From a checkpoint of a small transformer trained on Wikipedia.
Architecture: RMSNorm before each block, no biases in attention or MLP, tied embeddings.
Training: 419M tokens, 7157 steps.
MLP neurons of a small language model. Each row is named by its layer, matrix (gate and up: input weights) and neuron, and shows model dimensions 48-143. Each number is 128 + 24 x the weight over its row's rms, rounded and kept within 0 to 255. Numbers have three digits each. A neuron's up and down rows have the sign that makes its largest values positive.
After each neuron's rows, "fires on" lists the tokens most often at its 100 highest values on Wikipedia text that the model never trained on.

L5.gate1017:133109109137157119157100136124144130214177150128124125136139125116158123157128177097111135083155119114095136107151165110137141101112161108151126088136134121176178117114160130085125128150145105118091146124135107135128124110087126147113168146131148109093127121152135132125134151163118087104
L5.up1017:141145128080154125161130144116138165090132116170161104108117153129129148162110133103120127162132103144128143099155111185117126111120112131128116143110105144105109122124108135147132103132106141140142134138159152154160123162136122135094110081140112141094118144142141163105077113113151136097
fires on: ".", " (", " on", " by", " the"

L5.gate793:198176130144075140112131116138165114137105132136168129208092135149102127100104139088136109124126114156091140172108151126134130092145112089128111102134086147132146142138144134148112101144145139120108130152168146111140159127150119155156125128125131095139124133094167094119130147067122157147
L5.up793:122104129169126136107132093173105132125065175120142137139093153104131112113103147107085191119165123157126121112134128105128114113152154125099151116108100122099103064131127123157147110132153105120102132101132158098133131118139069115117165186108123129154116119106130141088151131114158102105
fires on: "-", "–", "/", ".", "—"

L5.gate593:144138169095116095118102107120162089122077162152143121114093094124154134129132140139109163049141132122098104185133141106081106116149151156090158131116176118114097164124126088119109128115131071159117159130144174099118122142099101160111103145120115150133134127152131134095163141154124137144
L5.up593:160135131132147147102127137113152126112129135135147135198100116141117112097084154139121142113077106130129110158173167120109115135165075127073114130113153143136143138157129098094127085176143176124141155109165114150080105110101065120138124177146081093129130140132104150116074095125131138116
fires on: "\n ", "\n"

L5.gate150:125123138150138144162143084134095110088159156165142112123145129142067139114152129112135136165127102139135090131154107085154132148120170144124149182117103128156096166147164114154185091094153101130124104123167144128133108137122108134148101123133110131109156162117101167077106125147174105108
L5.up150:186143180098109137136117128092117126123114154114137143109117159143129179164126117115096128158166126130110118136113122145147083128127124117179147127125105143106155156147117116158094141100116144106095132148175127147134129109114128130105116090092127152114101133129075139114138109160102094124
fires on: "-"

L5.gate669:125142182148151105142086138152160129180116083131162104160091143096117162104137114116141135119132119087182120124144101127089104131136171183124154119110130079125135109119128147095149137118163116162130117144131107094133156115065137134111132143132117154106098144166126169090160069129146102149
L5.up669:121149175123133090143128120098121159168127130136126156157097076130083134183150111113136138176137116147141113101124131097176088120116156146126118145107102088106120172115114150104141153126168165135100107184094168110140091121140137111088118151115117137143133167126145120153163109101143160124
fires on: ":", "°", "′", "-", " |"

L5.gate334:140125107129117126131145167113106122133135139114093088126146162147115106120122113090109116142169124114125116128148134119146090147110114133178131122119096113176132122169130145098160106153139136123113122129132129123152090149093101146171156087107147145150141100119129159114163150167153131122
L5.up334:097121103119151100106106189124157150122151089160155076139102158104140073115142092099113074160124139107131072129115131109113096127092148137175124141102114107125071109094159173117145162099144163132139134136098123184126110117133151120123118131158112145142114144096125134152144168177145094131
fires on: ":", " Gold", " t", ".", " Silver", " not"

L5.gate147:147131124153173143114149117156110166142100080147166128138118100117146126089123132139095133101155098153089144107116102119135133125112126136119154148138110076119095127105109083096115177107087135147129098160153159114160141157102100120142091113111167136083144148120150110141114157139126114155
L5.up147:146133126099137103155140111152128141144124078132093172119111098134129156131140123140142148185099109102084177164145153146105180174131123126147140083156132116057169092134136126088128143166165156103142139110174133094144130118139076152143090159145138151114130120149113138099113148151138144093
fires on: " over", " than", " about", " to", " around", "ant"

L5.gate943:145087138112135129138154103116132146109119135126124093149104122100138155105140137091105163098126127107174085086125127162085106133110094156121095110146123133168092075154103156118125120098091172148135102135107115132150142095102115125122156128084132141100119129116168141159101128127141132110
L5.up943:113114177117123117129185130106068101148124132077093172129091122128141116141167089111104132062107144138106155120140121148117136128101136135109067123133142110113154143158126113173153138144125140151141144098144129146113126109105095115121161120094109133114142132139133104140130112112130109156
fires on: " O", "O", " o", " E", "ă"

L5.gate204:137148148112125108116120111146136122123082137127152120207137111116131107105124147127135107136125088097153142134126103151139153096125143138113135156140115121136146133124121139110135092112177123166144151099100138132160127114077120183106146110110116125171127152121128096085091135101116093129
L5.up204:134153135114138140130113146136135129112123085170168134120142125128132095118166118084164141142110121107145125107114144165099110119127174119116136129104130092092132166113148123101117121099168102143134103134124129127198096163128111191092088111169107134136121154146139146102148133145158135137
fires on: " by", " of", " among", " the"

L5.gate236:100136131162112152134097182136111100143130119100134119105117138142094135124178122157163176135111147145118140120112139162072154078105158129135124132151138118141105113095110132101131093109142160149114100131118103115123121115119136144148124125128073163125172160135147125135146101165142141109
L5.up236:104106150175137134129124127130133169121117118138117153124121115125122100130124131123090126132149136168140130128153149114117103115116147126115120134119083094160129093113144130151132112145118153126128119097135131160104106134147121101133135142119139177149125108085105153163157108131141161131
fires on: "i", "u", "e", "'", "c"

L5.gate313:135084126131133115130125163148139135127098146150170097113125112130087170149114083132168134154134127097153081169080145126106099115114133145154120110101130087106084117096128090117177106114147115123103140141139107143139116155111126161111139122117118155070147148170125143107096099178160188099
L5.up313:106133085080140137120108095171147115091161113123162116105141132126097143130141113106145146166073106134135080129110107108154097128105111173105114139136133115155160135159149164113173105126140093141108166121094116171142164135131125123131119122131115102147097160138096141118177135130127110134
fires on: "/", "th", "et", " ("

L5.gate384:193102115131124145090106085161143151107097110165141110137114129126140180086098122119127119116090083153106144202166154119136134119155143126163137116076102110109157096100132129131125110165148076174109157137150138082140178116119119124090141187089126121115101150082106139108123127122122113158
L5.up384:164126147122099178125129161137093105112147074150117134119121129143185153100157159139115090167148129125113138151132106155160113114128158189137140091138095116109145113136149122135112106136111098081101140164151123141107127143145134111136128133154092147104126128098083096147127125132112111149
fires on: " V", "M", " v", "-", " rem"

L5.gate66:161141124145167127100119170150120146141181131132134105132130130091161138143148129127136125126162103097154147108086126127128148115173159147108176128129144178167119103131119083120096158149147166186087120168123090126148150109113119112169132121114151134101149138186138145115111150185120138147
L5.up66:141129123116151113144148129131118144155153164143105128140135144129118168119154155118103162136132115145190155100127196128105137130153169138134156105118082115154131124128131114180119128177084153145136155114159124094140144158167149140131106086117171102126124187135161170159122144165154150147
fires on: " |", " −", " +", " (", ":"

L5.gate941:107142109145146112128062133156137103144130153140146114127118120082166146111111092139122134141152144145151090170144168143095116159140141088116132147162128114125070114135091139142147131101165124118160170125108136133117164110132147108117116143117159120116146121113121139141116158109140155099
L5.up941:130102108164098120104148134144141134139142159088138137146111102123080109133117114142168109112104159113156132086085108101123112117126155138125137085109115123116123168103089151157153120103163142143124134129122135129108146119098133128157122139102098119198112130138086119122166162133137110160
fires on: "in", "id"

L5.gate971:106124132106157109149097120106119106121157142096126146121125142114090139122147133097132115124118087149157135120109143122142169135116123142127081103158096102133099132152081115128129135103137144154115167120113128134131148144149139134151149134116090151121120154196111121120124153130127145086
L5.up971:126136164136097107097127138149172100091080139132125134140120106111100119141162161108103134163102146140087117122120107137129077089150099105107147130143139127113097110143127125111115176139125125120123142144125114136109106137138072105163143135111109119138133152139129088111141099126148176145
fires on: " and", "–"

L5.gate961:135083124127108105107149134163151122150129125148127113123094117123183163121117131104088165124110053107141100147138159122135142165157111136098135134136103099141150112089178152126092121155162116174135142140116130092134129145120137138103126124148109141149146113133109129097127101121182106138
L5.up961:091128167113116144107167145143139130121133153159089098147125146161115133113149093088126141108103115155126080125153129116125129145073106128121154125111097112148144118119145118162131106154182100152114123166138147117117122100119104139105150099094111150143096146147148084118113134135157095111
fires on: "\n", ";"

L5.gate945:128170125081117101151165134136139118121136125121135145127151127112139145129137136105145143119084161114108112152151133118127138145158150156123095101160132132128102144122134110112109117107147131138120119161112153137126101130119137123098109123115112149122110163137133102105127105115121109140
L5.up945:147135127127117139127150142113136087129114156160116151117120122099117121157119145114111162143134119119154139156153079101074130107127101145137111166112119133112075130142150092106085123096113130108087110125139098111165101098092143103127128080125131145094167119140124159144165071149172147107
fires on: " which", " that"

L5.gate814:099186146145087145154088109135117172106147139109119100144147122073108152091103107089138163106119128120132168119108087144091159164110103136111098138134123107108116131119076162146156165132111082111139172145133084132131138146115151133128121093117126166099114150134113149123111112109115100142
L5.up814:118132152107120220131142135100104128116114103111118095144089117140155132080129122094136124096158103119133139096102103140136138106080069113149079142175158106159112133146118131125109115114112135134119147134116125125121104099137130149177154091118098099119162092116117130148149129147177139125
fires on: " A", "A", " One", " a"

L5.gate999:096113131105160044116135128099119124125120151094148143116102132131141144119163146098112147147139104092134117083143160106116113105166119147096175149129121145175120114120149121124128143051117138150089139144113101099184109149129180122133128096111147100171154136109127144132156118172127095130
L5.up999:124172137084149097104098136133129140094161144137105136140130147141120157133121148125109148135166125107114141123104121153183083114116114136144100161125145107096119141158128115147166139085138143126132148171150110149138117108083139130120136083112130087106127105143115109154101103140120078168
fires on: " /", "-", "–"

L5.gate142:124127147100177097175113091172151149145126111116089143084120148119128115112152076146121131120173165140119158144113129122150139134130138126109134098145060101073107100107159093135129143124109078147150151099146155164088110118113107145106145153133169064155151136111110154087147136137145108095
L5.up142:149090118117150139118122126136171152091083113107136152093092095135122125168120115095142150106133141102115111148126186130124110149123143097086135147152142129074123106126139120098146097142109128146141121103112145103106140101156125104105181198128180155135099093152158130128118135129146135151
fires on: "-", " re", " k", " Re"

L5.gate86:131107142124111125140090109159122106107088127096137083154160084112133088172173188155139114100131115115101145115150118118119122138105140099143169161127100107115138134109143088120128099141138141131129146126138104084146121101122141131104136135122121119154137137098147083105151107098118189122
L5.up86:128099139115135090141137099141090121143095149129147149133123136170142115126169152160120125132092121106119116112096164129128100121108095112097151126152121137130116110139114113155110127123097110094100121073112126074130091133149161076141147113141124088126164186127099131100138122129123102136
fires on: " it", "J", "j", " j", " Da", "."

L5.gate592:112117110133139130115121130147135093112100137133148168150138115129142126079157178141141129108171089141103093148111125149113184148148137195155164125115123120127113113124158127126131172114149127155082155145127152124103130140089147145104135157150134147120110101120128114148101115101193138087
L5.up592:150182141144121119107116136147180132116148134134132135142142096081107153187129146128123187140108141145063182068135102099115167113138132134108114111120114148085111143111108100096126125160125131084161109207156161131113142103117147137117111128106161160112133125134143097129123153120155140127
fires on: " and", " to"

L5.gate314:116150156118118116118132123153131079105125129147135145135114117119177134154132129157097120141129101110137117095095089117157113157074136133123150125131109126133143138100116153127110114125172145140129170149120105138148122115131106143173139147133106165132122148132120114133093111089114104127
L5.up314:095141088129137155140121172110102167140098128143063106101131123161097144087110163158156110123117126114092142127134127127127132085107115094163134089151112148147102130115114139159112108166134107109083087132129122114091120155140095132142146130125116110144133173159103156150122170125134106134
fires on: " |", "\n", ".", " 0", "|---|---|---|---|---|---|", "%"

L5.gate646:106121109111093136076133144153129127142131129137166105134161179137087132138123128139157159097118144138116127100121157152091179123124172105129144121073132088144124115098148129097105124148095113119104121138161158147149136137126132126097135184095094126129132147131121149148174137112094131119
L5.up646:142098160120147137128153122163115128152086154148111145093103131155131131174106107152121137133101158112126110121118121167158127087133139126133121142142121129077146141128117120120109139151089100149182162147118135161103097124123122102111142146132116110133111143132145145117166084134082145113
fires on: " E", "e", " e"

L5.gate169:131129081100134108133140098088111123133075116079104125145098118136141145093148124060137103103139145098143119178114145117097180116153105133110099112130124111112089079089121127128138106089134116181086119148116111137158110142150135099105137137146147148104160157159132145159143087140123145121
L5.up169:130121147108106146115118113142131110153113121158143098165102160128139152135116144120090141163054143114172163152114124095091151107086073097104111145140120161093130146156091123144105125092112099155151148145138129175122108125127147144152181148132105134129154170093108090133131086111130133135
fires on: "\n", "==="

L5.gate138:159132115124179079129119123163148134152188141158126123134135129112157168094129104164147136131084072089117078109130147124164117100153118128175133138151120143125127115123133143133123128140141131130101131115122145142102107088131126123084127129133180131104158128104136162167142104114098170105
L5.up138:158119100114148116122107128105152169141106149140137178132149086114140150118115122134164114115138112134127142114102133083132093138141112128116127126175091174125150086152062146136101146151110150127124157146135147105115102158106107121123128140170178145102117131131138146133143159156125117157
fires on: " k", "K", " /", " K", "-"

L5.gate156:154136122113101090130138123103128175084072190115126173156141102152132170133148113127152136097086108124150139182095187123139111097099093142137127120149098131144138116091108077133121100100113129159111171117104126119129081072164123098144121121135129089109132148161150086132152128171142125143
L5.up156:136118124136104110121125120134132143115130128096130106144107130130093179142154101148142123145139140118145079134197141146098152110147113151096141141113144163121136170133140161145114132095086123168106170109105129116143118118114144106168132097156094101126145106126130143114103064144149165151
fires on: "\n"

L5.gate1021:126135139133124136112081147106145132152107102105111131110106136115145126114180116126097110117079111106124118124117136124151104164136088083167156120130090115132122110129123122098105134130141130129112138142170134092150099120109169142128133090145122119114164113127127131139121112130127121159
L5.up1021:128089165127137150148099160105132163102164110122090163105114114143101120146213146168113150159131133163132119127164118102137142144125096115158130116144114124159128077123139118140159156125143126082135076139196094073097170101107121115132108115121115106114121125126123152136113151163117106167
fires on: "|", "\n", "–", "|---|---|---|---|---|", "|---|---|---|---|---|---|", " debut"

L5.gate699:123126095100144083135156180123114135143135110148112108118117130147124136163144159142104158105106127141140123116092107139118131112176087107128109126156130099123144101104108122139131159106139090091098112116112131118183097130097128127087128076154126175114175099168100129137151168181179122104
L5.up699:121099124103174092133129113167137137149151125114163135103142097112136143135135131104113073125121096139161132121119107113097099088154141151099096094159122117143127104147140151175181142139157159126117148081117122098128127153132117130097103113196112109145132145152122104083177168131112176152
fires on: ".", "ut", " (", " •", "et"

L5.gate1002:083201094102104124129151132133131170104125123108069148143107140146156127101106122130140145095168121135156175122118117118153097121121132120156125142136129129116116131170085169160096128127086138162119115183118113127137121140159118102107110129122114121115140134119144124063144120164164146158
L5.up1002:118121198101146134127067137104146153091143107120149116081085148122134111126152152140139096103110114106129186083162109141139119119130122127137155131145148181117155107137113141175130114124123142093137154100141119136133156140094146173124131163167164087130155132102134125071108105182164122159
fires on: "\n", " video", " music", " ceremony", " film", " poem"

L5.gate783:114143105121083144132132140092132140118126133108129133117102145140125120123165149132168139110138100124120108105108088157114128123167118156111126130125157150158101133139132108087109148108120156150111108135086122152154128142096169123132091107102121130112154132126097156183126148118129081147
L5.up783:144161173153110163090161122121112118088091145155104145114111132133079114131150100100095084089182141130108131106115172179148138118151111139095087149117143113120122121146133089119158109088066131104121153091100133149064122155108139114138114107140137148124103149084110122154171135112108132153
fires on: " A", "A", "S", " I", "I"

L5.gate241:149101138142118121134105150148176146150124133082151117161151108122158106072083081134122113142127066104121109128131165145124115114130143125143160120132115142173171104133083114118106089150167114180115153094134140099150114136089103114117126143114113132128155121129125128154137123148155114116
L5.up241:153150141116136118103106115146120097093113156135142112123120152127113137116122109122122130093130117131172138115110153126175104114106104164138145115089134104170181128134096086117127178136111146164143122108128145136153125145127096082113109112054110139148112171122155131114133146112124114154
fires on: "\n", "-", " |", ":"

L5.gate356:146116111126130130108155139150117118146145128166109124105178140119112138102122142110099172094160116085126163168112130107142074096137123136068137115147122120152150158110170106105098125126111079131126108125137122138163080136124129123123118115138107099136141138117099169160135096128137108168
L5.up356:155162117133111155139111111135121152091135127152134131193129136111111134119081141127133149113145089133130132088095090138130097138155147147115133116102100137106164140148171111155132143147114130112134101096113122125126160097099122110147125146139105094105144109101120144123096134136126125128
fires on: " M", "H", "M", "h", " m"

L5.gate891:114127141144107141118124128117100127139150117151093131171127109148108124155145141124138145153136102120146105094132086115118142124103138111131159110154110131143088139156166145142120154184180105162113121118133114150088136144149092178157116168096162134131131140167120138173160112144165128124
L5.up891:160128137117136150078156134122121134120115138115109121180068128111137127157122089112120163122146109138128110120106084149125119089150111105161166140106122124140109100090153110124130099117108144128117105151179085144112115116162141163116126116138128161108110185141148129100116140130138181162
fires on: "–", " to", " and", "th", " |"

L5.gate44:102122137122111119125143070191126161099100129130154113097107147127108136137094109102128136125150090115100128132112116068132088126151119100112113150096108113105100102152149091142103119130150115133161131145109134112125117147134153144148123134139164095108145166083151127100162119165125115091
L5.up44:136107140092144117060133115128165150119113141115164099129123129160134129108156134132162121063126083093129149128153143169084140128097129117110150135112189089164114159134126099119105101155127162146091184133119122126149097121112091153144124127128179147104135115149106076091130133083154162141
fires on: " –", " *", " -", "\n"

L5.gate425:110099126134100109162130170136144112123138101123136110101124127129152181141131120102108109120168101142169182102125146141121141125123126135142128168133152117162101126103084141126129169143143127160102118182147117132099135114117139121082149082096108105124134179142103144134105115100120100144
L5.up425:219113136131103143140116090156135076127109153135097122148103131115182097176108151137148128129113102144138154100116138085128115153163118090122127122159139156148119077142149138090122112166124137136129147142174124118116116111155109171136116122123119130121160088137124141136095128134148119154
fires on: ",", ".", " M", " D", ".,", " of"

L5.gate287:131172159130110109166126118142069148153138132099192118154123099128142130147114123125118128124145131155137150104131163188151135125079114124168121143142142148156072130117134118122091080059094145116139131147111119110138135122101126097162120151119137093116148174132108131174144134116132107143
L5.up287:118101070147117174124142125201082096086175087156096114153113128139146101130111106129139135126120125122121125100135158146105110127114134144147113106189133141108120104103129109119100122115129159121139111104098130099100144102121083122145125156135162096113111163071115142111118150126114117161
fires on: ".", "'", " White", "3", " Red", "te"

L5.gate327:115064144078116179125110087134140109171119132132146113120124109118116172133142082111128170125152105154102085104137181145134118135121135119137133149100157121128118133154097132142152103139156157134138076136128170158140104120146153105082159137094155088116149172068147135127130078103091151119
L5.up327:133117102145103187121135126133155103177142105139126137134137126142122132122101116127162111125144121129139132103131122170117109133119162132124091137136084125122156118160123137137133060094143124131140114134157119134103084136142068117185135116106141099144121134164142130123091118133107087139
fires on: " E", " e", " sub", " o", " O", " pre"

L5.gate488:123124146096092133116122114134109138110113165091133129147118157107131113112126180138100151109093098132162130139118163113102176131111142171117134077119116112112115132132127136165104107120092135150101125138166096104153149125086149068135139111141106126142099131135145164141130141102127105129
L5.up488:120121140135149118123147148133111161145137106120188105147131130106116127131130152125156143135117198114116128129131131151110139096083151151114093119164152153169140147115121105136115113160170153124117137101116114122156152170135123104124122143117131113143077140100097132150160189156100118120
fires on: "\n", ",", " which"

L5.gate706:129142168126102122135113150125121147149153118115145107127157161084128095145102092136114167089143138096161144119081108131103094142107120129106177111152159099134081172087151115175151139102174105152156094125124105140150094062110168106160147108117127119132161125046092123137177129102119114108
L5.up706:114145136119096128148104136153109108105123181101122147111136121160144118122110092091105108099135162140136121132103148152104104087108120108106100134121077061157121153141145095133119129135122098125148126124106139111121119130115117119143144150138095081147104119119122092136165168129132123164
fires on: " al", " Al", "em", "id", "Al"

L5.gate124:145118179086109134153093127110136128127138143112174124137100069136095140096154093168137122106099076110148167156093142110109125092114139147113161102122099120181114124134097122164093136121156151172081102144149130147168133109110123143130137125114071161135141122121128141069111115130161142155
L5.up124:115186160150130153098126150116142163143113082136136117151122121155150143145108095083164132102125098140122109117139114134157133125121143129142134119120155147118129184165155074160147108137135116104109158131120094155150115114113120104092157113156138122140138146130102111160105108118110145110
fires on: "\n"

L5.gate523:119175162137120114141091126119151097182155096159144113118107153081111129138131168083155072116102155074182106117156106107138090108113125146123128155150124083115116127120110157112083153111129114091114146146152115127139095109097145112124090129145145124128138128146128127119163120131138142121
L5.up523:147103121101096124113104141135135081155148151166133136108103125118154129201136148089143097149153197164122123139139105081133150133178167136155162142119108118121140111090144132129099128117126134106137135150090158131153111114118138126119129140156151117169096178120135143101138092143111135122
fires on: " which", " that", " It", ".", " book", " work"

L5.gate730:117135124167167110099186129127127152151137101147086161138123145131127128150156114153150154106121133115156129152164135165086118127129144126165156138104168109143142102148106107110137160096118123089127080113103094130130122123169134094105144108113103105112146119155125109108122111138157148116
L5.up730:154163129127089119123117101144149180141120134125126125127055132123151124111087099109129130087107121169152116183130108159112119136079140103151140101112137156142124147151122115166135140123118086170115142158144104121127098131139140121103135117104124144113125125136134100129093110143129156151
fires on: "F", "f", " F", " f"

L5.gate3:163132160104107133132125178158131152100197152183124118148163128097092114113122106111122152104177106119164135151135123123160108140149127153108151120118129079122105106077098092132129156074130120156105131195123149144152135093086138110138126122084143120060128143160138150140160130140124098139
L5.up3:123147115136135096116104161139154142101132090128094177122082128128130096098153144139078050104125120151119172116092101136161137135112150153121173109124155106157141086148069139163115144104126112112103094131132120123133132147106140110123144086135105104128109145103118133135094139153140095123
fires on: ".", " |"

L5.gate428:128191156099150099147087151107125141127181114109113112150148130104153127130139140127108102191165107146127130137113112096092098130077116122119090159107104117103115128071147112110116142090119118132148126116138099124122140126147140105092089147141136122144145166105117143118181138121120116110
L5.up428:099165132129142131136137086139163079124144138085105123144108121145123096117165138151151118137119066158131141099130119136098123128124151100113163139097132111159089079093115108098119162135152116159100158090108128089127105124148108131144101141112108119144122146149149093100120112120127130198
fires on: "-", "–", "."

L5.gate277:084158174113150111144092108163123100166110124147097132131089101172172138091115131126109138144107096139126118134096119118132146117123131141136119133085154081133134162102135104106106154151169146106140099164104154105171122112107120098107140156118091109106149168113139124116153093145171133101
L5.up277:176132136148112124090159142136115084150140130135095100144131144154137138134131097100136143128106142171103117150147137165131170099137136169177104142145105124124099094072128117124103098178105140103094148165143130119090129105168129129145121091135145133134118080148136114134101111049117129177
fires on: " St", "-", "–", " W", " L"

L5.gate438:154162133128151115119084108123134114139150115141156117117124096136103114149100100097148137120127056074168125131096136131111117122107146156133115162170114101106108138103127119121106148137110126111146140168116153109126107130161130132121076106127128132156151135129105142099119130153161122095
L5.up438:150145128116129141078141119122144135132123165129083134159109198146079125104124107139124125147155122166127148093079133154125096120145119128113143090113112123125111115117100146117133151108097110148113141143102153177078094092100130125133111133119107118129105132164088109119122074095120107119
fires on: "–", "-", "+", "ast"

L5.gate385:149098182102144130122123134106145109194134156129160141112158148130113144115161115112141130129113137143131095155132130145135136104124117083122108122104140104111119134141132116160097171146150175146102165123141155095167103128135129168121098124120151135139156168143147160146082141126131145141
L5.up385:160089152111118110101140151128137133138078153149145154122124099154135128103114157109104190128139081140145109126168155124131159111130105148144116178102117111124100118133145108116157140110152110132117124146115148137152126151094136185119122135121126121174139134176086104130143121095152136144
fires on: " |", " and", " /", "–", " Dec", "-"

L5.gate186:134102090073118147103119093133133141153135144133138153120150110155165139149130124151110077150122097158112102139081115140142125116084125153099127086082120144111141113113133145144111135145128138182117102135119119119152150144139110109144127145118117138167134151127122141178115127184104120128
L5.up186:125130117112154124110124143102152144124123121111132146096075183126132110107110090133134109115152087125115123098131112127139137151146153125162148160089161090160135132112140091129093116080094096159104139172101132105143139121114179099116150122158115143107112148152135105140154128136112175141
fires on: "\n", " |"

L5.gate882:132165126145095157123106127168112100141133134130142055150143138097112104149140118078159135125091105094160074116096139099126133147080135127199096142132099119162101123161156124102117124122127150097113125133149110162168140143110123161158148097098103122150156147133132128145119116145075091168
L5.up882:191154085117128120101106084130121095198147128159123126163097055115093148098086103121138101160133112079165140151155176132138104116122135148095141131137151129176098116083126140114136140123152095138125101119122120140129132129120144092091119138102116107093125147121116135112131148108155081161
fires on: ":", ".", "–"

L5.gate639:074116113096108094117147139141114145137082159136152130137134115147122137084157126080110131106109063123121106133128136099131192112119119142132117106122133104130091139109149142130140128129128107144117126130094145081126130126125110160085132093127104143134115147159123159111191102119120162094
L5.up639:112140208131132156125125119137157113106121167121152103175165058124122104126122120126145146132117128146118132139109135132097144118138125140126158116109161147111146137169136148139136126145180140150131108159142115117099144181086122147121094113138148094147117144129138136091125130136146099135
fires on: " and", ",", "\"", "\n"

L5.gate321:119094138142137129138094114144109134142102087108158106181131124099106128108126098127139100150097099102105087182134149115155134130132145109134151131135109096052098107150143145131114094097155101136151117125125135123171144116099163142173133146158131099125144201074137132111171089144131119065
L5.up321:095104102105150071143155103127099139066129105107169129094140125126086144087143173136141047159069130129096140163190114183160153124147152099177106149127130150126107120130128146116136125110115121058122112129165089157138138120113109158137124114170125111124103160115128137119120110142127141115
fires on: " and", ",", "ly", " highly", " more", " or"

L5.gate275:097120178139159104155110179098118095137117089124113106113084143158129131135155126131155185082122127097098086141125094135147152144084137096161135097135117106139167116162117109131099142112150162136124101143102113140126095091104134141155131126122154114073149102160080127126119061126094125175
L5.up275:144133146126180095198137126147112119139151124131101113126132144113134100160113087106142098133140132150116114174123118157132107159140126117153129113105120155099136203150163099110157098087102104162121122156151109141122138105114112128103117116170122129115116101107162163132127088156123138137
fires on: " first", " A", " only", "a", " the"

L5.gate746:138103183115108118143105145113082119143144120166069147119091108145095129128155122103131154129157103092114092193126177103100169145129099090189170109109129092106106134164088084124129138094100104152141147160122110162119130136140137107139132102115149166139148131118126136105159091142170188124
L5.up746:128112129089166134159144151136146124119127130125084135123120136136121178147123116149134106162078118111138084142151149108108157111139153111160109072114097114152159089145147154116131093085122115115126114102120093112071155120134100135116146147144125121121122145100146118104118142149129144127
fires on: "-", " ", " more", "ly", " and"

L5.gate664:146124200118108056159085139156158115126135117128108084131163105117077129141152128117136131155127072084154104130115134147162128096147145145131130124132123113112121135155116123105149147160158120112120125151114155143171087115088130138142130108134122154088130145125130086100138125163130119131
L5.up664:068167082122087084121128136131127099137080099091151099136108136117148123086088138100132131139100172121124146121101163184097116103119141122119126155116158142129140117093109125088127118112124114121098146148147110128166110143129107136137141152146104168169128112141109114116124114158170145140
fires on: " |", ".", " No", " Pos"

L5.gate812:195134145145092114134144123139150115131126153135144098178147113117159157145074148148126098098125100114156128096150177097150103128127084166143105135137147156150152118114131124114128126099096129101127101130112098120133098138115091084136144154125106125135142126163107139139139093160138117128
L5.up812:171114117113103093114158137163100094156097116125179122114128166132169141146160164099082130151179090135150124095112129124137149117121126160151115171144147160142121079159100129104160136148175146112125114123105134097104106146090117125143136130060109138117095071179119147139145123149111154110
fires on: ".", " States", " US"

L5.gate13:123124166099134121122109118143164110114118083112131113153100108154132151086117113115107107141132115121171125131128131098121118147101126189125149116113133110141118105141132161135137140124134133115085141155126076160128137124120163079157091100140100130151126169125129119159121107151182148162
L5.up13:131161140118137147129113199127123088146138111126082082159145115115135124124120140164070135128118122138119138095132128141112129098098108144126079104140137109133124100138170117114124135135145183099091121111175101130153103138136170061112130126122138158134177160127135137151126103112144118129
fires on: "\n", ",", " So", " that"